{"n_kv_head": 6, "activation": "tanh_gelu", "attn_scale": 0.125, "seq_len": 512}
MLP neurons of a small language model. Each row is named by its layer, matrix (up: input weights) and neuron, and shows model dimensions 192-255. Each number is 200 + 30 x the weight over its row's rms, rounded and kept within 0 to 999.
A block is one neuron, or neurons of one layer that tend to fire together. Before each block is what it responds to, as a language model described it from the Wikipedia text at the highest values.

Description: Word-opening fragments. Opening subword piece of a word split into several tokens, such as g(ifted), dis(ruption), dist(ance), young(er), Black(stone).
L9.up608,222,215,230,207,188,202,169,228,199,189,218,190,179,208,185,163,235,176,186,235,211,154,153,185,186,184,227,190,177,220,170,241,191,151,207,204,238,179,209,205,196,168,174,217,221,206,249,202,193,151,157,157,224,184,205,222,222,212,171,220,239,205,208,191

Description: Mid-word stem fragments. Short word-piece fragments inside a longer word, after its opening piece and before a suffix like -y, -ed, -ation, as in the·rap·y, calc·ul·ated, canc·ell·ation.
L14.up105,176,142,223,200,171,223,182,195,228,195,138,164,167,264,218,187,205,217,222,183,176,149,207,135,198,216,210,119,150,251,215,218,188,200,235,183,197,204,177,218,245,201,191,185,210,209,175,232,157,216,178,182,162,225,194,173,191,227,191,257,146,201,214,209
L14.up469,255,178,229,227,215,211,171,215,168,195,164,206,145,266,215,182,221,172,198,219,207,182,186,185,241,221,216,224,219,203,188,208,216,294,184,207,237,231,220,199,152,197,185,100,170,197,151,173,176,194,229,247,235,254,184,203,187,212,202,139,190,205,233,148
L14.up495,180,179,208,174,176,169,195,193,133,171,182,176,218,218,220,197,252,204,207,235,172,200,181,208,171,209,195,182,213,232,197,254,217,192,242,175,236,225,219,161,195,175,176,176,203,200,184,182,164,161,192,218,192,220,229,154,211,191,208,162,188,251,167,180
L14.up496,165,183,186,231,194,233,202,219,217,244,143,228,185,223,150,201,169,170,206,197,174,221,282,188,210,193,214,176,223,204,220,236,169,191,193,194,194,204,233,200,170,153,248,198,198,219,234,257,181,185,157,199,171,243,170,157,200,154,297,209,203,213,242,215
L14.up528,186,200,128,186,185,139,181,215,151,167,206,189,238,216,185,255,180,168,223,184,246,202,169,154,217,192,147,213,258,166,170,214,176,178,193,237,157,226,233,193,258,210,180,195,198,213,194,216,203,250,256,141,179,179,219,160,241,186,211,203,230,181,173,195
L14.up1223,234,207,216,239,194,151,199,212,181,201,228,207,144,221,192,214,227,233,213,208,237,156,205,215,226,229,164,134,204,179,214,254,246,251,205,187,240,160,179,216,210,180,134,224,238,148,166,198,185,212,206,205,214,214,231,186,197,217,181,206,170,222,204,237
L14.up1329,174,187,204,171,185,173,209,183,163,155,184,157,181,260,209,208,228,223,204,246,179,198,180,233,223,133,194,191,197,122,217,205,279,235,190,224,128,231,169,203,199,223,175,210,226,145,184,241,196,216,226,218,181,219,178,231,224,205,223,242,189,175,213,192
L14.up1431,243,193,212,185,203,207,294,206,211,230,194,165,208,267,217,162,205,216,250,243,170,192,198,163,200,165,163,165,208,236,205,195,227,212,190,188,191,203,196,206,200,153,255,188,172,264,202,252,148,212,178,185,252,194,158,170,207,202,241,206,206,185,191,167

Description: Structured data field tokens. Digits, separators and pipes inside dense reference data: geo-coordinate strings (°N), ISBN/OCLC numbers, and Wikipedia table cells (| , No.).
L9.up1227,237,204,179,203,199,196,215,162,126,200,231,236,244,282,214,224,232,159,173,240,192,209,206,190,202,212,182,174,204,208,285,182,219,199,212,206,265,197,179,184,235,198,174,213,224,188,203,216,157,207,229,150,177,226,201,207,286,203,207,223,182,246,240,245

Description: Ambiguous word-start pieces. Tokens that look like whole words but begin a longer word, mostly red- in reduce, reduction and rediscovered, plus Wood(lands) and (Xen)os(aga).
L3.up190,152,177,247,212,228,225,263,182,231,155,216,170,199,225,208,153,250,248,114,185,247,152,185,184,204,186,203,173,190,165,218,169,168,192,176,218,236,168,213,219,213,246,239,189,192,238,198,270,237,209,200,222,208,206,214,215,197,233,230,184,202,172,236,224
L3.up293,170,174,225,168,207,180,218,194,205,200,209,176,175,221,157,186,208,208,251,193,175,206,233,210,171,196,169,184,129,218,229,214,236,239,190,224,200,171,142,203,159,202,207,194,206,150,188,251,190,175,222,221,205,131,170,211,192,164,203,166,217,178,206,220
L3.up706,202,168,200,231,209,203,221,164,197,226,236,187,199,189,254,159,233,208,236,223,197,207,175,169,219,185,185,190,206,212,167,173,184,204,260,226,207,216,235,234,226,261,233,240,209,268,175,207,188,243,266,284,181,209,248,158,226,195,226,196,173,207,150,179
L3.up765,200,181,217,266,157,257,197,171,190,242,213,247,156,246,196,213,237,181,214,196,240,232,179,255,165,177,186,210,189,244,183,207,124,169,205,195,208,221,176,266,187,167,181,225,190,186,204,200,252,210,172,147,175,182,212,144,210,232,164,217,204,222,204,221
L3.up931,181,159,216,224,248,184,202,197,179,209,184,246,237,225,193,181,199,233,210,224,220,287,153,189,208,208,148,225,145,216,182,204,195,184,187,186,228,221,226,280,143,233,226,269,217,208,168,221,200,176,186,205,207,195,193,178,202,171,159,191,234,241,200,183
L3.up979,198,180,182,197,173,218,264,152,205,226,223,222,199,241,173,205,204,178,232,268,124,241,194,197,238,168,197,179,195,219,202,200,204,200,244,203,304,209,161,218,207,296,245,206,190,201,145,234,178,211,174,262,207,202,136,145,212,178,228,170,174,170,191,214
L3.up1456,178,203,194,225,177,131,239,202,199,229,180,209,230,189,195,154,254,246,194,216,182,231,254,214,193,185,228,196,248,155,206,172,199,194,235,187,168,194,191,240,234,167,214,242,218,194,218,198,219,192,193,150,207,205,253,258,209,190,209,181,173,164,215,205
L3.up1521,213,239,198,133,176,178,224,225,195,214,200,186,216,244,226,155,218,220,173,196,191,261,109,229,224,187,182,177,162,271,223,199,213,232,204,185,231,228,185,230,221,265,214,202,173,218,183,225,212,240,200,190,245,219,209,151,196,203,224,154,204,170,203,164

Description: Field-label nouns in tables. Nouns that head labelled fields in infobox-style lists and tables, such as medal after Silver, details after Personal, and Official name.
L3.up134,217,186,252,189,196,163,201,217,166,241,196,151,203,213,180,190,189,181,264,171,187,209,158,218,202,209,237,219,191,223,168,178,198,213,204,176,193,257,198,85,214,217,187,195,211,182,202,154,226,126,179,204,184,187,179,207,187,216,173,155,129,188,183,216
L3.up249,195,203,146,136,148,133,198,163,181,184,226,172,205,200,162,228,204,245,185,206,185,196,198,220,184,169,172,193,177,259,199,226,164,145,152,225,206,187,221,225,153,246,219,217,204,220,191,195,204,181,241,237,216,178,235,148,262,194,141,178,191,181,260,173
L3.up307,176,246,188,193,198,246,230,210,220,251,259,214,239,210,196,210,229,198,185,176,196,201,221,172,200,186,160,276,222,178,188,247,217,192,232,213,195,183,182,207,138,230,211,219,235,206,215,230,235,226,193,204,226,151,196,207,195,127,234,200,226,133,208,168
L3.up437,204,172,173,227,218,204,181,212,225,155,232,251,225,226,146,230,154,175,134,184,206,159,203,212,226,225,157,186,175,199,157,132,217,181,207,218,156,220,207,212,238,223,152,152,211,187,132,222,190,145,195,165,194,205,232,174,238,241,150,197,220,232,206,223
L3.up630,186,190,212,263,193,196,208,232,87,228,207,195,255,201,124,200,209,215,198,162,224,204,157,162,212,180,199,189,205,228,289,215,183,208,206,200,204,239,207,196,179,261,211,224,219,163,156,190,196,156,210,170,191,221,176,163,194,199,219,249,213,196,179,198
L3.up708,218,179,131,182,115,245,238,200,228,197,196,165,226,238,195,230,200,220,243,200,198,188,175,177,200,223,170,253,221,216,229,194,208,201,197,229,184,174,218,157,177,239,217,195,187,125,223,251,218,214,154,199,237,189,225,216,160,199,272,202,164,224,166,214
L3.up1315,202,172,209,179,197,215,204,200,181,242,243,180,174,211,221,199,205,190,157,181,230,210,199,133,219,193,186,177,169,267,200,157,201,155,250,251,197,196,223,217,175,235,191,180,191,174,238,237,227,190,193,211,155,246,161,126,200,193,181,240,218,229,169,210
L3.up1369,195,210,230,244,184,242,200,227,161,264,174,192,205,187,172,166,149,194,192,238,211,190,177,163,220,168,220,198,171,237,157,216,213,208,187,288,177,230,157,178,200,191,205,222,203,194,228,204,243,162,163,227,186,217,180,204,198,172,273,204,165,259,203,181

Description: Coordinate hemisphere letters. The "N" after decimal-degree latitudes in coordinate strings (34.168889°N) and digits in coordinates or times; weakly, predictable word-ending pieces (press-ure, suic-ide, mans-ion).
L3.up24,155,161,175,235,190,179,186,202,159,167,199,227,210,180,225,203,224,228,207,232,189,157,121,212,202,158,202,234,205,203,220,186,218,163,178,228,246,235,197,179,218,155,217,217,230,185,153,186,244,229,251,169,159,200,199,235,201,215,191,229,197,213,178,203
L3.up66,178,200,183,203,164,209,200,197,164,153,201,139,243,193,175,183,235,250,206,187,241,173,166,167,211,254,177,215,181,193,200,188,196,181,152,170,229,203,267,195,213,235,256,253,201,184,150,172,233,173,203,225,187,231,210,229,223,241,192,197,177,203,199,221
L3.up88,244,217,207,254,198,244,179,258,171,242,209,197,237,183,178,213,214,212,222,228,255,232,161,125,183,264,243,198,179,201,204,198,234,231,220,198,218,182,194,210,191,229,222,214,255,202,215,199,172,194,236,180,194,207,170,193,249,188,209,211,200,206,253,186
L3.up255,159,234,186,248,224,184,185,212,223,156,221,231,194,205,245,156,170,190,241,192,239,189,192,178,216,193,208,224,203,206,193,225,214,178,164,211,208,279,203,182,221,140,213,205,233,180,168,226,209,194,233,200,148,228,155,143,212,249,212,149,193,164,219,186
L3.up557,208,218,174,232,189,211,188,211,183,185,210,237,191,196,226,201,113,215,159,205,166,202,218,258,164,177,203,162,259,204,161,183,185,203,203,203,190,255,222,258,220,152,175,193,209,189,243,210,183,205,199,183,132,161,202,145,208,136,220,201,193,255,190,191
L3.up595,207,259,195,226,198,162,195,223,162,182,178,211,204,141,206,192,187,197,243,201,185,155,194,237,215,297,199,185,251,207,141,238,227,157,178,187,164,235,131,235,161,188,200,207,232,209,161,162,240,226,204,216,192,265,209,247,265,195,200,211,195,198,159,214
L3.up656,193,214,209,160,178,200,209,184,203,195,204,182,169,195,200,184,296,230,224,175,200,247,99,167,229,236,195,172,198,209,283,160,190,188,174,222,264,204,214,263,221,170,216,203,200,184,261,183,185,183,250,243,186,199,198,205,208,212,205,227,201,212,228,250
L3.up981,190,147,238,176,191,173,203,221,242,166,257,194,209,195,166,201,220,192,193,165,224,181,186,225,182,229,190,146,207,176,190,220,196,142,247,236,212,291,252,224,253,161,206,178,166,174,232,216,232,178,210,234,249,184,174,169,150,161,204,185,225,233,233,245

Description: Agent-noun word endings. Final suffix pieces that finish a multi-token word, mostly agent or plural nouns like vot-ers, Comment-ators, Vis-itor, Found-ation, often in table headers.
L9.up1500,170,246,217,212,260,185,161,202,143,167,208,203,246,202,201,180,235,142,189,192,150,232,169,160,177,196,250,165,200,219,208,178,166,194,220,155,232,199,160,204,245,178,200,152,185,157,258,220,159,210,233,237,199,172,191,221,198,191,210,189,178,245,204,194

Description: Word-completing suffix pieces. Final or middle subword pieces that finish a word split into fragments, often inside proper names of organizations or events, such as Insur-ance, Orche-st-ra, Wrest-ling.
L9.up540,209,168,223,216,190,176,153,131,156,230,205,144,186,230,209,177,199,152,243,276,207,212,170,188,240,205,213,231,255,222,229,234,236,257,261,258,206,169,197,186,175,159,157,205,216,255,202,222,194,188,267,189,223,172,157,145,202,216,194,222,176,249,263,122

Description: Table header first cell. First column-header word right after the opening pipe of a wiki table, such as Year, Award, Country, Team, plus infobox field names and some mid-word pieces.
L9.up1437,162,211,197,240,181,183,199,193,265,251,216,225,198,250,171,249,220,206,226,160,189,173,221,199,228,213,204,172,233,182,191,204,202,236,159,118,167,237,191,190,194,194,267,196,178,188,199,189,235,215,180,237,231,207,182,231,212,172,208,205,185,222,237,152

Description: Final digits of numbers. Last digit of a multi-digit or decimal number, just before a unit, %, ) or table bar, as in 174.8'6'/km² infobox densities and stat tables; also sometimes mid-word pieces like unan'im'ous.
L14.up159,204,176,235,229,226,170,204,245,245,181,226,155,190,235,174,165,181,187,236,209,199,172,198,184,206,160,236,219,223,218,188,173,223,214,263,180,201,220,255,191,218,214,244,219,253,235,220,190,210,226,229,190,201,202,217,228,237,169,172,212,127,195,182,244
L14.up327,171,170,209,201,190,197,215,182,190,199,202,190,204,166,203,118,248,209,196,167,234,211,215,162,229,186,188,202,237,205,173,199,175,287,294,169,191,176,196,166,214,176,191,237,207,211,199,166,174,143,238,251,231,221,139,232,223,152,179,247,232,227,212,227
L14.up398,202,218,192,185,240,242,209,182,230,180,270,199,218,235,216,206,225,189,163,180,239,207,175,190,209,261,198,157,205,234,199,165,210,226,193,239,191,169,231,220,228,222,214,184,204,189,219,173,176,165,189,192,225,238,190,221,207,214,229,202,202,191,222,208
L14.up468,205,167,220,180,157,167,264,152,161,207,144,136,173,222,154,192,201,202,243,146,172,271,181,158,175,183,173,145,217,160,201,194,212,234,211,222,163,174,172,206,218,198,183,209,274,144,237,214,193,197,195,184,182,164,207,195,233,211,221,156,190,170,263,184
L14.up524,196,215,199,191,232,184,217,307,192,182,204,160,202,228,227,135,188,220,150,179,220,203,162,191,195,165,236,259,211,171,162,161,155,234,191,176,172,148,222,180,237,194,195,240,208,192,195,173,204,196,214,225,192,182,173,248,198,170,204,206,143,221,197,193
L14.up660,242,194,251,193,212,191,155,239,193,231,228,175,189,204,213,231,238,158,209,174,172,218,269,182,149,173,220,161,216,229,233,194,263,221,238,198,252,213,226,208,191,231,225,226,206,233,197,179,196,173,260,170,193,256,238,208,243,179,208,169,257,240,175,209
L14.up1274,228,167,168,226,194,204,227,234,183,213,188,187,176,225,233,163,235,163,212,198,222,212,164,151,216,208,226,193,153,197,180,201,216,204,221,200,191,193,199,186,198,190,234,240,207,152,254,258,151,170,191,137,151,249,169,200,267,135,204,247,222,267,276,226
L14.up1436,232,169,175,195,219,174,218,152,215,170,200,232,199,212,309,131,200,219,156,221,188,201,177,164,212,169,221,179,197,208,192,196,161,188,248,136,211,249,251,182,225,235,244,130,184,294,180,241,192,234,217,166,177,163,182,190,185,180,160,185,223,196,197,196

Description: Mid-word suffix continuations. Word-piece endings that complete a word begun by the previous token, often agent or role nouns, such as May-or, engine-er, invest-or, act-ress.
L3.up3,189,201,180,153,219,220,218,214,210,150,209,177,179,204,208,189,231,242,218,229,188,175,245,217,247,179,252,179,221,230,163,198,235,190,182,156,273,235,222,212,207,188,231,263,229,205,272,197,247,179,150,178,179,231,196,164,214,173,129,153,200,208,207,191
L3.up385,182,216,225,202,260,194,191,197,137,208,156,271,213,172,162,193,213,256,178,122,190,204,195,182,272,170,170,155,209,195,230,160,211,198,173,172,249,197,172,168,242,197,189,190,203,217,227,209,189,221,207,256,147,204,198,153,171,219,207,171,202,179,285,198
L3.up491,185,194,268,200,178,252,157,190,184,187,190,219,201,194,237,217,195,192,239,214,189,187,201,190,215,130,159,198,202,253,174,211,170,199,199,158,180,186,209,197,202,232,195,197,171,265,235,184,172,175,185,194,254,241,187,130,171,191,152,200,207,193,173,222
L3.up591,202,213,247,195,206,240,199,225,210,156,175,189,201,177,200,223,182,248,278,189,270,166,164,160,206,214,182,140,212,168,229,272,225,193,158,193,245,186,182,177,204,215,161,194,228,158,215,242,198,164,144,264,214,195,214,163,251,187,188,200,193,183,218,226
L3.up1110,195,212,242,188,213,205,198,220,184,186,191,142,203,187,206,181,224,243,186,216,215,208,188,172,227,183,178,140,288,260,183,148,223,179,212,194,234,204,155,227,219,181,199,211,226,163,150,157,192,173,142,218,206,208,196,246,217,155,188,158,272,193,255,220
L3.up1129,160,225,192,210,220,181,207,150,160,233,210,212,213,164,168,164,200,197,213,224,210,178,157,212,190,213,174,220,194,203,164,162,180,192,188,188,238,185,222,174,188,141,164,166,256,200,179,273,156,182,234,202,151,232,224,204,200,199,189,162,217,226,189,211
L3.up1440,206,177,181,242,175,245,175,131,183,189,230,206,214,185,209,171,201,231,210,211,237,259,201,121,226,218,205,192,204,225,180,217,142,216,176,228,202,187,154,205,223,185,201,173,156,188,192,198,205,237,244,185,172,206,205,187,187,217,210,258,186,182,205,201
L3.up1530,178,204,192,233,212,171,161,208,187,235,205,208,223,188,121,237,212,221,187,205,214,229,142,200,183,171,263,228,253,224,174,202,209,191,251,237,240,169,215,203,184,212,204,148,235,188,214,218,194,174,237,196,198,206,163,220,197,175,194,238,235,167,229,204

Description: Word-final pieces in names. Final subword pieces that complete a split word inside capitalized organization, award or title names, e.g. Communic-ations, Techn-ology, Invest-ment.
L3.up11,214,188,225,163,251,163,157,211,211,210,199,128,180,189,173,218,196,249,199,206,188,219,199,175,209,154,252,241,242,179,180,200,219,205,154,225,154,237,157,213,164,205,229,181,228,187,160,171,233,200,228,145,139,144,202,243,195,204,177,224,210,174,193,215
L3.up175,193,166,219,199,246,177,221,225,254,202,223,231,198,187,193,193,169,200,227,191,187,218,150,211,211,179,206,204,198,165,213,233,195,202,229,204,218,190,160,206,200,215,223,221,181,186,207,223,251,209,246,232,217,163,217,179,185,207,173,188,157,245,165,148
L3.up498,173,213,227,155,190,177,157,234,220,160,245,213,160,167,183,220,181,188,202,177,204,223,158,246,157,249,215,215,170,174,197,228,215,219,146,189,177,217,143,170,150,131,211,164,167,186,192,211,206,189,198,209,216,201,227,265,236,200,205,212,184,227,184,150
L3.up637,176,153,184,180,220,231,190,221,205,137,230,160,230,204,220,145,241,175,208,183,226,218,206,264,238,192,231,173,115,211,220,199,162,183,176,208,218,129,162,142,192,158,243,215,192,201,227,175,223,171,214,139,186,184,226,217,194,183,174,193,200,187,176,176
L3.up761,214,237,216,198,255,200,213,184,254,217,164,184,238,196,171,188,201,247,175,209,200,152,219,198,188,240,190,173,252,191,200,196,177,213,157,235,166,200,131,205,153,177,156,204,216,160,187,214,212,185,200,179,209,144,216,220,240,232,192,171,167,163,194,247
L3.up1039,211,168,184,194,234,192,191,251,214,206,236,236,233,202,183,227,178,228,212,116,212,153,218,227,157,222,140,214,203,147,246,240,163,216,169,205,190,217,204,230,204,179,154,182,190,218,177,142,257,203,236,173,155,227,165,243,183,224,220,199,173,221,174,178
L3.up1222,193,175,197,192,163,210,236,194,189,198,207,174,243,161,185,204,228,166,201,193,250,202,198,158,180,193,217,183,226,266,227,191,184,236,218,233,204,174,176,186,198,184,181,222,258,241,159,221,241,154,211,247,211,225,121,160,222,188,203,186,209,241,137,212
L3.up1405,136,200,213,199,236,177,183,243,169,197,200,187,210,143,181,204,276,196,234,170,205,210,204,193,197,219,141,163,215,243,226,192,146,220,152,208,266,163,200,159,248,184,160,183,219,176,232,194,273,195,191,201,183,208,188,242,166,218,143,122,220,183,207,221

Description: Possessive apostrophe. The apostrophe of a possessive 's after nouns like company, team, band or men; occasionally word-start pieces such as Br, Gr, dec.
L14.up8,227,188,211,205,185,231,200,206,215,215,189,167,150,246,210,224,212,202,128,186,180,222,203,174,177,208,176,215,197,246,166,206,212,183,227,224,212,200,232,143,218,170,251,222,189,184,200,234,253,267,213,199,223,186,224,229,186,224,213,178,165,217,125,232
L14.up332,165,236,230,218,194,219,169,241,226,193,259,164,176,236,160,247,170,185,215,200,226,104,237,227,194,163,189,145,174,167,229,177,187,242,227,215,216,182,170,209,128,239,195,217,197,207,181,255,230,183,245,156,187,198,212,198,239,186,196,255,149,195,221,158
L14.up356,201,182,170,226,190,261,222,250,169,236,198,205,162,168,191,195,170,165,196,152,209,244,223,182,219,153,203,241,201,210,192,215,224,207,198,166,220,208,128,221,227,233,191,224,220,243,220,194,208,181,184,223,164,245,188,203,228,258,210,202,208,216,227,205
L14.up373,200,215,197,207,201,218,191,247,180,204,261,182,216,215,214,194,188,196,187,152,233,272,199,179,178,214,110,229,209,199,187,196,182,223,234,192,226,232,204,209,159,240,191,196,210,202,231,213,205,188,230,224,154,196,148,158,238,200,216,246,167,139,271,161
L14.up694,238,209,222,212,186,194,168,217,205,172,205,203,221,258,179,166,210,260,211,185,202,176,268,237,186,164,208,203,201,234,244,205,198,230,286,172,165,232,213,144,175,240,203,183,242,211,215,206,192,193,228,155,216,240,194,218,252,215,239,211,207,202,210,219
L14.up871,226,191,179,180,220,166,188,170,160,174,255,176,187,262,161,237,189,199,205,261,187,178,154,196,174,193,222,261,216,151,239,162,153,218,198,185,195,206,188,193,173,196,173,181,238,182,182,201,193,187,209,202,167,183,208,222,180,237,225,184,184,194,172,209
L14.up882,204,139,157,186,215,217,210,209,242,231,164,180,208,209,248,192,196,255,231,219,204,218,204,180,214,153,191,215,199,149,185,166,237,239,203,209,203,198,168,157,238,213,193,190,216,172,213,203,202,206,190,244,186,181,189,182,242,176,225,235,206,190,199,203
L14.up1269,206,197,182,209,176,176,185,210,210,213,213,210,209,211,211,196,219,236,254,206,234,219,160,214,194,106,179,168,187,178,197,212,165,195,155,184,211,210,186,170,196,159,166,224,259,148,199,202,217,214,217,204,201,168,221,206,214,251,201,244,173,185,182,244

Description: End of subject phrase. Last token of a sentence's subject just before its main verb, often the comma closing an appositive name ("his mother, Márcia," served) or a noun's final piece (writ-ers, Pa-es).
L14.up176,201,198,205,219,237,235,191,195,206,200,203,168,245,186,255,284,200,182,254,256,173,195,208,188,160,146,157,227,228,189,196,206,223,195,177,268,231,208,228,199,192,194,225,230,248,207,167,200,233,279,190,194,164,152,225,213,246,195,163,242,193,255,263,199
L14.up230,265,187,246,235,222,196,192,188,208,252,209,155,183,171,197,186,233,208,170,237,215,222,232,184,140,155,207,218,247,216,230,167,217,227,212,214,235,162,242,231,206,190,204,225,199,237,181,200,231,226,210,182,147,259,234,174,217,236,215,183,218,190,261,214
L14.up397,162,153,187,228,200,225,179,228,195,184,177,172,193,228,212,198,225,192,130,212,180,198,168,200,183,184,226,226,209,202,161,178,205,221,255,236,202,161,173,254,116,206,178,136,195,174,143,188,132,219,211,216,195,153,222,170,201,215,214,210,220,187,196,221
L14.up713,204,213,247,216,234,195,201,223,227,248,270,231,174,243,192,180,282,193,212,229,179,196,219,170,148,205,223,203,225,241,192,179,187,244,235,184,257,188,194,242,158,227,173,170,234,194,181,182,169,212,180,211,165,213,188,173,175,152,174,172,222,255,286,218
L14.up739,182,164,177,200,274,199,169,227,223,225,196,184,241,171,183,186,222,199,192,212,189,268,221,198,164,190,211,235,149,204,177,185,241,172,197,194,189,229,222,216,197,198,168,225,151,252,190,216,172,211,242,222,149,236,208,159,215,152,192,158,231,206,223,216
L14.up962,199,250,190,203,205,217,254,185,204,234,247,197,193,204,260,233,239,196,180,168,175,225,212,213,222,187,235,184,198,155,157,144,201,202,232,215,223,178,202,241,193,199,201,155,206,190,217,120,257,172,193,172,222,251,163,215,167,201,198,213,237,193,221,193
L14.up1314,188,201,272,231,225,182,192,228,214,234,231,198,161,169,210,185,231,139,146,231,197,202,267,214,210,172,194,277,198,209,249,192,226,218,195,161,198,217,183,242,174,236,199,147,177,278,152,207,123,198,148,216,194,166,194,162,192,230,210,192,256,231,158,163
L14.up1403,240,207,196,228,143,206,155,192,197,199,186,151,209,180,246,166,182,229,207,189,185,173,200,212,216,174,201,241,164,183,213,177,205,214,218,172,226,158,226,199,198,167,125,173,212,193,172,194,228,208,235,153,228,227,192,187,212,157,218,205,236,211,214,189